Part of a small language model's weights: MLP 1536 tanh GELU.
MLP neurons of a small language model. Each row is named by its layer, matrix (up: input weights; down: output weights) and neuron, and shows model dimensions 144-335. Each number is 128 + 32 x the weight over its row's rms, rounded and kept within 0 to 255. Numbers have three digits each.
After each neuron's rows, "fires on" lists the tokens most often at its 100 highest values on Wikipedia text that the model never trained on.

L2.up1158:179139157195150118120169157153124188101146105125106124086145136135144078088135153164142116128155122056164134089166128153074113073159103120121114109129093153172130115180151095155174108138134085119191091081132146141140108204133160177122122093088128095113122114116072134127129120183068115080077137124100129075156116138110164121112147148074153039148111123172131103066174197117164096133127149130157093131092161124206132114104153151239117107150169154090141189210102135192125107083130127134160114152119100137120140087144158174119063112174173153102148094171164057125164141149121179131
L2.down1158:111077155109097191119058113085130123178131152115147167211132115133163133087109181121118061089168078110098130096132139147127093090166094143113141126150116183123164147099156153108172119126128097131126135144132143159117156101118148107090140155170150111156061134146123158121096109125095148162127157140123131170081160080184128126161125086133156105200104079093145179142130095116142184134167130141127167149115127093063132194165102148110135202176125120092133192123178138181097098106162135148153097072168156071136176126050177090176089125125184093107171109121131175117134073104155098175
fires on: " of", " a", "n", "ed", " the", "3"

L2.up1269:123115127130149114098151116114127100078085125146080062140223164147115150148090103141137105101089127071128138117134107152134145146096166096139172106106129087123108153140087110177083107070119129173148153049132161084131091074134099206137158106158136181170083109109098165127140108118112153170170097156110112099114146145061133086126136156088134098183167105124153091083144148139119096231094151174116154053175169165139226152127173127139132106100212112130189198138173102131167104155119095149109140142108095130139134169182143090124107124132131128137087137084111201094071149154125130127
L2.down1269:143140101064137175130131106081149102125143146143166098126142108165091131141159129130164122104138051095118148148143108094088144136124148146136111183139089147140143102099191119111122147103121153099070131097146139091106105166149147102137138132139100142120066136159103154083139152150148062109108102106131194144096138156097166130149104140106100093153120149107115131095082110130136145149089120149148109049181122152177104150114134129130184124203160109117065095140107109163125172153050067196155113139173143167162149190224105105085184116160186081126093107139113179130112143120160098175
fires on: " l", "l", "-l"

L2.up474:089185068165131150124117128166159100124098142127107164115124123145188116087131153110122072126130119076166125121073157194145077109131168062118149146089092111114127144148118171078048102122108093145119216114106128109133150120180093171175118115148173170101106135089107120144120142161093121139074125150109084144135117164065131100075161136161119173122123092096143130161143080103119109155106171078139063147145156164149173132097133148150137118119166163146130124121092134147133189084118110129178109139188105117035164132102179101124170153074143105110166150109130192100191080143156122142
L2.down474:128083057099159084218151097134094126163163120134142153150122121098116148095133085149168141144135144144095087116071177135144220148158088151132110107101105164127195135183114204150096172105121128118147050142110118114132177189132110169070136115092123108205152106075155107091136073089165143129155136137123172113175115087141136175113104131128087091132130115155082145130130134122086090086141142184094124111096142061148098115156109117119077090141164101133151168146152168092077113158118095197109122138112126157129074075148138090122133143121145170117148139149122108107168171150097151146
fires on: "ri", " David", ".", "ry", "ra", " William"

L2.up581:142089086105066105155149168196152131042126092104111122170165143031135119136147146115151120134097096110134084186125118146104135114090142138134156112109066100091126111110148114134092094169135120137139105148117101134075128103081094150135156131126121101128084127095100120132149111150107158108094114123121131141164110091117109132079158154134075090097143046164099150115136098092137146139095121216147162113114149094169153130098126098071119128133130174106142041085091138170180133065134096129138160174097175143131145070136127186108157077079164143113155140153146128175152116109142098125
L2.down581:145065092163148104186179147167134186155119169121126150120172152149067216102147155155073120113122132106161199097136101129127181110117124112068160128132153102129082148105115185096141124096153132148084110129122123131182120128133078160159116097126161108135084128148078070154142144137091138150120125141154113113131106150154089131188151059149124093085116148159139135091149116151154089125208136141134144119208117148156127197101128179148078149085139067111124135156171123112061129122159076155111158116135130127111138105174076114156100126116115136111122120157075162157147144172112124162
fires on: "\n ", " and", " or", " le", "pe", "ele"

L2.up1073:088094099065099164171133079145114142188084046129138100143139124119095193118118119112116101115152115119176122083137161144139153139085129163097117141037149106146195145137139102105122095145059160119131173103200167154134132085152082104095132122164093105082175109127078138131103128111139125166150159106134117089155125114089103118107137134090042129128148097138163144160149160138083155124110115118104158121110122142114129099182155098118147137147120213134160174141096182148171173135151101167081128133104124077144092102140144104119126139142099142121136156102136157147139135143170130147
L2.down1073:181160112194108129141122161079147164141137096131136094134152117145167162155177066125087090145123214142089094120134128158124101083112155158108149118143169196133131171070129079106114146086131167079134129148116137169122135141138138107173080114119148122125116161161172121094104119175143092187134166188153164174101216200161135153164182102099131103114141172099122122098139127167114135114108184129145164092098102101194150106089141150063106118135107128059129107034131111160095100076130136128125117164121110123087161094153156171114132190124200100152146123183122077094141135084129162137
fires on: "-", "if", "le", " rep", " two", "-f"

L2.up1226:133076160105226155172072140104106111085100142158133142181152157133163146081130127143109187112139132124133176102127090105166084066154141165061113113154134123108108135109108128140152131099110123090087171107084126184096151166161094165139130155083134099124143153132137130058114150106093134123129099081148108154138117115143150123144118083145100123102148120133145177133147148077115089088082182109134140106134091127078095066148115108140089114141163117133150113117169132172115129062114119100126149118091135163171078096151149117139128121057167123105172127068149129117077074155125116109
L2.down1226:152144083116122152122119154114096210126171113171152187191127185100120155204124094094101137118128156146150090161151083138128107066181123186158137151143164109099118153208128139114108119204190127141124155146138152074153167141048156156119126171156136146097139112091083167035132173132089152091117120112110156120097128109167080154149147120159158145107145105125165138133131126143140147120148166112218042075148099136131138089134093144160114105081156141119106181086124086103079149112135154133087109107172122156122159120115182148141135130185120118171149128111167167144154155177123114111
fires on: " Port", "ing", "en", " ent", "an", " port"

L2.up1313:142116121101163160096081119098168131065116175169145100140210162084180121123116116176125129127114166146111121115169148111129095112171102111167095124123127157109051146104130110109119164078154116134137070122157154106086118091191144126147099161125114153127152116108138118142128107075128142119162132118133170111157114154097155142090075116148142148120074134133189094116191094106093091185148075109169102095065186187129120181096129136139077133094124159097083118149158123135133163049178093094144072166139167089107100145149102105138133121091157088187067161158146167135121064145116208137
L2.down1313:126151153067168101172091136048181111109145140134056076177155186121142117209176169099143083130096185067145161101138102100140102221138125135145133136116180134170117091180197180115100087106136153123133144126110115130052187104219131196109109150131142129097147086164112095125153103153145147176115118080133126106132153107152142160154120124127192068111122155101153158139109084124144193140097117103112118098093107170147131091139145207147150158123078105151111136139195076061139203181120101121074158173156126130159107124033124126116091120165166116095113103111119136113134119157153122158
fires on: "en", "over", "n", "an", "ogn"

L2.up481:119151133179167217120151129116146099134097111178135154151101203088157136156173143108112157136098186105143099155144122151116115095153149143146163126125147164175152135132171148177105115158182105139148154158104112179131150089164122154072112174125128104166098033138130128066140158181140123146161151089122117109075085114086153081158050125141119121083117106136115102095038099175111078151119105097080109121140213142131100115119107105163091154150138099165144074148080177111121166098127156161109132125130157106136165139121121098094122122160144139131118095157153106123155100076147157106
L2.down481:145130148169092078138131109091164130139112097137147117176102140082147119139102085080135115141174126079168175097137092149157138120061149097104085113117131079157097155181073106116148162118111179127104190133144168108164112114112140093176103129078136060152170129089122149143142100053123115145096115078089104113172110177132183137120173118143119114145092182133118078139169156161121163129109131135147134112023059123082139150123136178084130117179115084158109178121146083134137107080158130138129119096092137193115140112160190120212116111107107147113067131093143060157104156122110088150
fires on: "areer", " and", "g", ":", "ver", "ital"

L2.up215:113159101164184155123094101114109175161118071186133098142121140133079122101136114096113118136147125104142121172097123156127143184120141140153094114039074148147100069116117136125087175121109088148113163115108191073127125211104136087153124113158142079139123080139128148138158185095174133159112127167143050153105130152123119150194097139121109123143162134101092038144135151095100132106120127066146149122121103105137153121124125170112076151107114085181189146112056111172217111142106133125153069101089100102163095110135137102063156178183158116072151126120192173164135125161126141131
L2.down215:106136096092074153130145178127127111149157160133152157122166165109134135145190152210123059135158132097173128147152162117104106122148086096175098117127090075078146125117163122156109114164141095139129127117155106198118095143121112157134057112119055163150178134147130137117100099163052158151136086080072157130164078157136135126146186071076095131113077131114129147114128148156119081138111109102081132122172082158109061151139189134176148120138114100114120079127181108147095088107136087119094170125119138130096107110132084074164176114124096095088167137157155167175047165138180140042
fires on: "al", "ing", "y", "ine", "ating"

L2.up748:173123199132116115188115139101106073142150169095131145146082092167035146132111161147143097215098134104097218110086124147079093102139088106133121179163095152176090163098100157194196091106124091152160153074140135106106128130130109141098146163124116128166129096089136148077039181106072163160086106140143142115127116173108086099170092142097085095159103152109146170092178141109123181214154146156065097112148106097142094148175103117147109130095104084087146126168141134119112182138095136127108117124117107123129100087130093175113117104093124115124106141132132095170107097159136093123
L2.down748:119141134128144121104143079139122116080148109090122193096187086153153138160195140130130120190145144128192130098106146103108158120148131191125097186138155091118139130159117131175158133101166180084116183140070160125121111090085141109152082110098168150149098200093136122098068139156124113121126223063151125176137141081119169166141161170098117165189106080137074103120130097158081143171102152132111125093164170072140130107089114168081095135102150166097120178109114084148177141161151139135143137124175144171099098155048180144102096089091114172125104155096065138140104073125139140087
fires on: "\n", ":", "if", "it", "eb", "-"

L2.up552:090133152103228088223131098108134086183109134062179100154162149111117080190123167123124152143177114165133161078175111146111151187125140125141142135161121162090172124064143124164119128138157105029098080107144101129152138131160157141127176126083156105091110103129151133139152082073075088141110154080133133095151130166129132146192162135199085136151133190096165158083113093110109123075125121103175131152164112142172160138119086111115171115184083133163143173079109135162147134179172095116126109154098137132098144175177120151107097157117117130130093097152158152169203117112163067127
L2.down552:189185108129071177086133134126147160087153142099094166144180069196164164099159140099055132147193187134156092120089120125164169204105091151088090097105118081119084121114183148144098106133145123125162140119087172134069125127107078131162146099117118138135141141084102102115167084145106088143080119138140137158100127107146115130096091146112164163172117163136184128132118109101095174140133066148118099114177151103173091126145086159155135134045198157082142120139147069095128141121129082155106124198117146109147132193143160184138153097074153180152143128119079090102110131062083126157
fires on: "-", "\n", " in", "k", ":"

L2.up1452:153171114153120118160131130078143164184146144157162096083117125084099144073083172132130165103095163132096124107138119089132132124136154129165130083142158134091145159176158150128081093152152122100197087065114133101172134117101142091150140084102136068099132113130130158132140160143128051094150166108098163187125128052149137126134118156147077142122099187098046150128107067098118196184133139137158080157061143102129063163126101116150141107141119141107140086096187127187104074125120172097150087078151122175195172121117154138109140108165056129147135166169173100137133165162095160136
L2.down1452:132105181119171105151176137172161118112047147099127104066093127155137128182119076167127132088151132112143115079132132184119125175132143141144098130173152098102119154136124107086146143153127148106166089178175077157141144084144212089145121130114121127106161105094145135198180125143161131174110113091096106121103147118223105130139154095185129118143171172132126062087151094156111071155139129117097116077146077108071183182100187099154157112097167105123153132125129121139140143150164127102093068107179109168123145134158119153217143118146130094114129092114088144061157127125095100103
fires on: "ed", " in", "in", "ad"

L2.up1376:148123126121138122141060142118115152178134127098143092118134087156112150145201130137141113141151111119090088155118133073111127122135129140174101122140168062100114099102134133125100169146202089141119140094118127156140203171113141117185144158118146111181135119095113132072126099141109091149131134126101155137180123115154102090090100109116163144132103114142130094105156125080042080160111082149149187172105117123169105161123131156078074055171148097079169050132150155149114136117172116116158162098124131075153187180148133166099114125123092076132052119183106144166176149073107099104
L2.down1376:146101106191117150176189096107106192083109149109064129135195047123139162093115129206136178144194141189133104157140185106123139139105046116113082208144162129125094157108160113121139167087136119089121149162107146098117140167138169110126115138133103136099140117119128144120123091153091115107112100107064139109226137093123126135095089071071115105116074157084095082160094146093082178104147154110163156118096140145113124101095145134111126057074078174082146139173108048114144091169172109125174168137148103118120125046161111130138124087093147104152191176142187131136161122068140077097
fires on: "al", "an", " |", "a", "ut", "or"

L2.up97:132119143181083105150117135128128098187085123119090137135130172105131063121150094172195158137119199167129081149167098138082178088155131161137125141128148144138110100145101102145135120068150098108123055169075088149135167150158106087193127136141129073136125170138141131153150103120152088095097123104111161109098112163163109108130135124170128139126080189163121077132160168123192118126161103144136129150103118097122132200109139116033120146137156123132046111085155133221168104170063090086129203089113128154136085136152144111135138122092170198097116162150064085073167140130081157098
L2.down97:090084138089089139106135151104109202171138082105142117140137187140107117094122143059098114121133119188155163147165143156114141084135069022134143109113129175122107144107152191109140122138104182121105098130164088158098140116142140170080105117076165061113162092090151179152124192171085114130123169093096178187146125087115169154117082163132094127126136097134165146162149087204116120149077172125108116170123075131093146157173110085132090153165147151170134134114182178127131173083149077144111104095113095134059144098180172140106111137161127127175088093097126179150203095164172111168
fires on: "eat", " end", "s", "ight", "vent", "ack"

L2.up1190:148101173118119137115162143098098134166063125146166121104168085111112138128124089167157174119116103092123152171119138109158098080130166153116125076128071129103134119161114147117127125149120129140125182136129194120109093114104130161164162189152159128109178206135164127174122117131142127112107100189070137147113105148087096109144115075125124206126155107133077137099131117084097072136200173147099100153075143172091111169125125183169171120105130124189168114115145130160167143133089116141158096084097154080046161134179172107143118157141138144131087124090157110120163100105104133091
L2.down1190:079131113101125122101054070096156128148187099080137110141131127131068153154088105094100132133074197091127113117120137127096130092111103132149126172132147129106148098116136152136160135138108157063126177157107120162141079169182174156180134123164064150108166112149114147146103159118079134138090046132134153184133104135140177121107089117135157117149175112125085093065157160208105149164150133123198143133153127183120152120179149139121151123105076136135194121100061137093118123108076134164089152136100087109173180173110110137121153168150145085071059128168147134133090134148133081071
fires on: "ing", "s", " with", "st", " by", " ch"

L2.up454:118155080117221102165125188109165151139112160118157097082133158120094132165146115118167069135160086091110141137146062093150122069139125191141102154091062092194139085096169203137128128123120189137144132135194123114123115094131126098112125107192168150130139149120140123106107107145214087169105200140148164129088158109143100062102119116108065130144161121192090123182107147087097109179097109136147146121126117139132116102142146110159111092089080105100104105117153112082168120087149096150095077160178143132133113116113123084099152134114134158145089150190114113116184059101131161113
L2.down454:116074102075163125089155190145050138224173097218068120154166144117167152149107126131117111123145076121087124105126116176140121142152156139109109131113134165132106093128100143161104086133128180107131105063108165100152127154136117167129134122115178133134168106148081079165146102136117141101124126140138154099158168154098100161150139095116073145087150135119043120145096121082089171166132122108213095141122151133058142138104153134136051140125051138136074155102139090147101133146095094174188137176138175127114113172199207160124154104192068114126118083138175153102136098135155172109
fires on: "ra", "u"

L2.up27:147151172145097108134080197142179130123148105028086208121126093131144103116134123177082159145072135094086113144084158145100118125169073142151198174112161112148132142131119119142115162163103124147168098143157144070095129161123113135109145102139188112110103216112150148126069141105111164163129167099114164097102129152082144163145112107130186109092121024158121107121137134167101095111136150183119140099149184092159110104134148154146158115155161198115164113126191164075132143155144090099084117159153107160128088137047096121155165140137097143142135108140158183131063076146131145191
L2.down27:114099178076106118114114127081206157134167107092105140087167091137109123137116074110103122128118095117152187081133167082141113087129132141105137118111147126075126141139140153127151122077163159088062110182047118156156142104097208091150165163146053133120111128145108141161095154137123124120142124164112119212074062169126103102106153135138123143111137120107182126184167155183154140095134065138109137123139146121115104107097148125210140106101176099072119123129145098106094077127117116132033116129135123130095181105184104164145130157107132090092132153061091144107138095143188070082
fires on: " of", "n", "m", "pr", "sp"

L2.up1079:144153146125111121086140145128125154112107095120156083123074145082135213120129106088228104148117165144178146114117146107130136130151118169121146079111161101178100110168154118129178138060142128102140100105168140164135183162115079158083138127134111116091136141139206147154179199115145170177168139098125194145163100196116119151129116147163114146142140049096142145177136123124146162144086185111129141117184112107154114096149142156146133081143121125132081083130173112067117110190139080115087118074096131151061099115080091163129159121162107099187076137140113137141101129148112083150
L2.down1079:132024108122132169048086150114110088135139130113093112145114094152170107128113172175120129148149146145058106166131119131149151110114130133190129227117122112172138157209133150092167134089147096101092147127235107147125110087101149097162124081075135102137151116106087105111124115092124119101143107147133191154150098117100180101096155097130136115099142141133125070047135168155127216141144100104147155168150202151073114113106126132110108223085125138186134080094161152117114056113109086126137124075100114117151145076198153110151116126175210115148107137104101152075114156068127122141
fires on: "et", "b"

L2.up417:115123141097129169172101135129151123126081135138152150096144188126111127094138125087149174125149100157165165137150068143047107090201123092104120137104127171065155153143111090137153092127090126115191141171092058171178142148125146149124119089163164063125103060100140110132111099146161137116142163141099127166136086066149128096119210131130129122100116073133191160125161148105159110081112101154133125169149164154126160140073123138124209139161101185177118139064059119092149139183141129147112159122157096170078092129127093127171108121118111112067125121109155110151156110057146110087
L2.down417:152097133091070123050151167091134133082160140189135127199134156083147075113154099080086137184038160109145120116086090122093089152088149127162150139182141123185129178135153134123132168100141161158060151174182188149131157134117075147169153119051112178157143124131134163132117151149124107164111125126108100102149150137193093109112139143134138114119104139089105089171112092125141132164165171102106120120073113125053112187155148153115120118095143123128128098118134154119136102089144082144111115124157152131077164142168145161125157115134156172167154082123090078113129046137149135182
fires on: "b", " =", ":", " to", "c", "g"

L2.up93:096155173126073172154134135046111141125051128140134173087079190169158141103124142118207149096097165140139127134128074123159097191170126099147197147130204118113140127151170092081096155118103120164165098114169142143194110053179109153142105079159166128152106116101055148058137055157101098091125084156157117148116131149129112098130100128122154104191120140173089128095145069120161104178166126126174169104095158109171144117119113169141125130142044088113067015059144174060131150104110165150123182098108166083114122169134150168141102117100155138107142159115116065070150128087194098128
L2.down93:139110143129111144163135158132045142108171149124168093192143152114121090129154143123065112114202103150055188140098104164186116154089111141117161141155161190117173109139087090165098118159122131176201163165177100159095074118172128113117114131130099029115078121089126089086094123097073110186167107081142208139109127116106175107096121130127120147139132090126147172115122151101120154134125137089110184132117156164146135125131192171071130097120156144111072132125118096037176126181108182204151128127130069127103134120100097138106105102110136167134130067130065140139143163115131110166
fires on: "c", "b", "and", "or", "k", "ber"

L2.up1004:124136133091152060139169124147093152120097091078139062139122119149100121120108093126142142117122097095111145091092157157188137161135093088152156130101109091122174130157063098153113149173150037128090061153120116138170151177147107135105151049158173129099207153108151108141121060119121118119155144113104117138130126116133147083099158139080068074194112145104109143165132103158110101123135122121074137171088147180091089097122109122234175155094160119116066161128154138181108130177174148165109140118055131166101089141108108083124127107078127092127166109123140195111155124138050161165
L2.down1004:126123130144208145131092102143215117071157081117102123175107141192132086115124094103084105127112121119104048162151119136141109111155120186102154099092101087118130141176088142029141149121176154115114153099099100133069205136097140099156110109135180153124182131142095151118125129104128162162113116132160079100102094139089139090098140154117152114146166185069086175142179132139135104080152076114116093086142114181123177186155109110179198095064151062101125139146153155107076133104119119092156162136101134110145153177162142129065153067168131102098132111135155082122101138112130170186
fires on: "ed", ",", "s", "es", "ered", "e,"

L2.up1192:119116121149232125158170168175138156074144128104079111096117096111091154167119128165084119131113179125108101183157184118149104150113129108152211120082055124078113140120120123159072133152118123126148113114169122133118170094158140105118179126193126110172106121183119097133114178128115155068172134135109108119063155127060101116128178146150120163179068121067139131088122078165090137128097125122115147084159108167131129129140132132169107206178093117143136141107159120110158126135140145166117128117144091156104097122119115112119074174109153168112167123125162158072120170130092151151
L2.down1192:155138118131120144127117091120089130138143122164161112173112168099134102120152131137161132139124105162123123093116089119080095162167043142075127132096157134153094104138122185076105148162145098076101113151104137173119113131069111163140054092093108115149178119129159135192125120151161132174058111105168133158178135101127122166123166146078089191072144167095096170188121105063100135132168165146174080105160159159179146160097092155125157102137073174090142188132105158146171089125071123095148140132132165135158128181063114128136174138098092113102112122115128055155103080136140095134
fires on: "es", "am", "s", " of", "ent"

L2.up816:140144166145082149138155157112041131079108103092116109136112086110134105156161181144134177124073098097129126107094151158152133123107121129124148100126120125165127074164096121115112096172220116133149167105120168107101115112089069197082151205094094153128097097053118171162147145151123146113091112134149142146159141140098169133116146132152140131168158195134117165072085136104106142082078149154202119168172152093192163125129100103143063130125107145142130155101064140074096164138186079162127145101107146108136110084210061102139070111188111087152120120157140150137134158092141150114
L2.down816:145131081168042124181066086164111100183142155126128079156182154079121130132137170153065159156159118086129133076148129159124145119100124122140137135097102103128159061067134130124095150191093105058131087144128118142164139144127144145126079122179145105120129142123156167172199128164108107174130116101114165082098052082175082090115094198085092135113113158148104121180083064117158116095144169114155163117139148119140029168143153148167087156130089147085177148091114166090146179109145077127157151139118129116134127149106125097111151150096175139056143038169145126180104145124143129113
fires on: " and", ";", " or", " than", " as", " but"

L2.up496:161067098177103157113159174085170199150104150112128147137144112130099068139151059102156065109125136135106125071140167110048084090137128104091115193099121106102112091177177086127111133137153090116106136134103142048145138193165137086180142107158139150139095177147137137122127139212101159075071148122109164094143105139138137108155091161161117114124148161112126140117153095130122163155117113140185070131126102117158080149120158046168146164088072134096171157155141126134172176141106130140126128142171110109135172123152155102084122080145115101094205172151109100118103147121145154138
L2.down496:108104159176103150099086141112141129163042121153117128098086114116125091094095147165151115164153102135159117071057191155112141082146100052077094131117090118109129188158174146174165158115140133154103084133139082142107136131173093128144090099059120121092101130173132118140139147122149106112149117159146110092146113058134150174131130096127121100171155177118155080123106105173154165104114067108120142100118152169115128124148129133114108098097069119091105126145150190126151131107104092156111117101154152108138151137065152144146158098129153135139178133161138146163096143196055113168
fires on: "e", "ind", " ne", "ed", " of"

L2.up29:067146115116045113131173157089100131124173122061111149147112163091166128131102151129109121172129143107113122200075107116112084086146111089175138164198130114167071082155073133145078101170111153172111116094148134139127104080118148192140108153117153089153093147095162145094182103111112135146129113106127029097072108116114111169088115118137149116102107135142084156160137137197140130173159129160109164071142096122163119161148115157098152091078100123123173152087165091164163142144093156111151108088117108102173179117169136154120161100175160125079098147169147148172089154150187127123
L2.down29:111105118152093122091147119034131156147159147143122119045158169092166077119139133171107103103129083127101151086139159103164127195101145189139131070115152112099096147103110121123083141149133183129068106139121114086140111171111193154132165114078221130127093067202092129128112153115198125164111133131154175110107122102121138083104145165194104129117109101112114159125114083108115126142135076159094155093146144152103062135094136171166097144158124178089145098120129104120099096168138106093100152175109102137132185133138114100110110143126134086119098154099079132100067122200058165181
fires on: "n", "s", "un", "ress", "m"

L2.up859:136075114193121128155090150131164170144153122048159193103114144148111121156115101153128119098083178067085090137103175166134147108077165129129155142117134141160102091131163148168146156115060142096182105106179120121204140131079171117134140126150099135105150131092082142125115143135144102128141159095101185098098128224155061131093192116113101137164144162083158146168150152144108143118111147103138112173123170103136161075103077119115112093120102140104112093170164084133107125107146033119146164130126124218145133134086162095108153169079179149080104155157095134134063092156112171192
L2.down859:116070059162145154150114162165113109147141109114132091171092169089109143124137132135141135118092073124165179112144134139115112093137129174132156064155194164139148058141138127108089164132147136158157104153097136177117122152119111105124182112134175093106076079109155157127078084205140075085179089131101148162155114108172130125156107161092103198144134090147042121143148140097147083162091157097167118133164102132138132140119170070146133090167129174092141116093124179120112071111110136099104084109126181074089095126244119131161117102138130180156089134129117107160151185153141172070
fires on: "u", "ra", "i", "ed", "ap"

L2.up1021:092102151097103120166173100086135098120133113082124069130152087132143089157106115159109121123124127096172167101116169108103160074127163110171112133102110083084123077136146119158127108085137120126150080118197134114084157157124148106095150101113146101134113138170087182164147183128157137145099090129171124106107099137100144135130124078097122106143131122064093198131076160161095122223134128061074143149078112136124087130111107194116122141133102174113123108107094128130170116076130137133108096117073105129136122107094146166133089077125069073141121124135120164058118175128115149158
L2.down1021:103158147118173078097092080087148118112165121156124163161143141124136149150168181112128119144134097085062111147151117143195142111105083195117170148108141169105144153137103146137080092134097086092130099134122111141138171132202123130195120090139134177125112139168140128096061165102120154176096133144114107153073115144135147137151142144131173099173108147128144183125158127185137136104181132181087117137150167142158144161147164119103097103126130172178176089099105065143139119085107160127167164157136059177139115170109092035125123163166124112078161092194116127159078101131078138117
fires on: "ing", "ed", "if", "ated", "ion", "s"

L2.up1056:133112096101173132141156119119136173136124137103154131134138118116142101093074154121097144161130071125156148168166157175103056122082159153151181154126103097127095093102133118124091148101084119139173197179142141089126163095169094142120138121124123156134055137089141123082102146112150227146119127149117124123107154144082094091191063128170093129102170078104064129142149107106177128154027090176150120142170073116153146086152163226185122096124108180168101137130107173187170104136144158136153101059146156138137146175138200130142098136189128115106098133123106063136106134146152085097
L2.down1056:142184119155115114134077072143115151127146140130135115131127166098110169140109049083109128141107170117147101105123153152140154099083103148163112105078184112137120137155132107069137147182105119112115085107093097127109098086131173153132100196107088191090127171127101141065120147125088103103142062085052122122136072170106104096112114089121121181082091108122102117199160152113131129157164084118144089167153123101118095101111094144114138204120162099132115131170127131052147133120153144103041200177157129142076184126164164085159145150158137140104135087187173149148115105165160104105
fires on: " and", "ing", "\n"

L2.up68:116086166143123150065134133094163144105076117108152157140080155113136148147130131146146063137124176084089148113185148163177134134171116135117157111118117189138129138143083171174084145113081093109158132086091145131165160165115114113139097179125094094066078088084089173120134094150133078195176060133159120061083104081097073234128153144135119067152145143111099150137094155179139135153148108143098128120193108141188114128168141138130139120147117092128147186171187122184059132112172110165114109117131129105096102119094139147138072096135148174119109121156198094108136139105111132111
L2.down68:169183134153155113154160157164156106194093121139129117086232149095120025156138064098142142138113137134149105146125132109123124126047141122142140113122139101159109121072124118150174182149136157114113157164072119146098120084109167130100170131161123123121207111103112151135145098136159169122168127232178085106144139165128159155150159107151111097062128141161140158137147165142126117092114091135102162073141190132105137118122160145188045134132150158128081108113144119075121163136099119121132167179140156121101175146167122127099146205087104162188086160085102141116123158079105116154
fires on: " one", " two", "emb", " One"

L2.up1513:141139124078089112152122119108144104179112137128120098189164107108129070129139082124093132128177169101087135087104157080083130157101172141151169086152117107111150072095125076119083125116110118108134175140085112140119137139171113152107143132145145108205091114100164142159102127178139149159083170130166128173130131136168118152080091085150137179100176105128156114064061137199134164108121110121131129113154137099125113095128109157122164061119141125109196080118182122134161046151121121145212132064064136115164136078087085102101164125143115108105084168161041109139093133048144110134
L2.down1513:115137168192098092047081154145134069105129092148161093185145124209152123104122098107167114170136123118144180126131116175115147078106091132140147174118148165168142126142094082114112116089133121131133116125138126125164107109120148157096136132100108132164092132115107070179100077157074121101069153120121127108135140146096086052123164124135139154114126137128181170129138123119193131135159164129109165188115171142145177075093183182142046145071089188125091149144175111096101108150187116090150124146119144118155081119136044112171124148190143162176168149084131046093206114109091096136
fires on: " |", ";", " 4", " r", " h"

L2.up951:087139159120148154152104145173154154106093124172093191098162155158079096088106177108135123095117112172158224091127109113129097130151123162140099110143144134135137091095196185118114112115108105085142140154081096116124076097145065168112151159095087152146071139077162176153185073078146136097149107119103124140047100100143110109112137104146145149130141142094061119125079147051154155124116061150132134078195129135144095131159172133140140121125117142102118110127109127132141139113132149133156099111118122189171118182128147116059127089103144142100149093107132127119124122120166172168
L2.down951:146117139100174110091118115104092172140146102127096137139133144069124194175150107135125128141149185158151125168147100101177139145105172119169139110099200134101085170114119096115147118119112147093117175196138088107131137154103188146124119178171141154086086074127128079141159089109133157072103105126123160172192079155116130115116114128153151101105106128194125069147131165212123127138137084163195131143151126125075097142137145149147095126153190146199145109078117121106139136161138089146093171128067100115149166093126121126132202133146123220138089098158073137214139137197112187164
fires on: " and", " &", " the"

L2.up1009:131085115068163175217135146080196154127110160129190116141153198076118132139122080068140125096102127195106157081074090118106149126122096174129101147129128099120115113142182149136128100137146184117161064185139118103070158148103117090077116086172114127140100126131141159085154189112129152083184205128192126150117109135133100166106129193119108177087118147157134114158089151074162115105130107128162140150131153094118100119139140124112106148121149133150039136132096162140157121112081164067070163107111147172136188095077087129117128163175103130129108161135120133114119136079095107125
L2.down1009:133112115113170167108075128060116091206155175116097140152136147091151127118133105103130158106162075179166129077123160103107198125146112142158110147145054138109152098142064158159135139130172131160121104148166176205122089145118134194120129133141113116189086176125062145142104127097129158115185146198087155152156127110199172151128082165151066131165141133115158172149067090223131169120119123074105143109099153062082072127100053063053105094144105144154174148151066137079141137158136094090128148100153109157100130089099100153172176153119190091131101140138097109170116184142076168154
fires on: "b", "orm", "ash", "ir", "od", "il"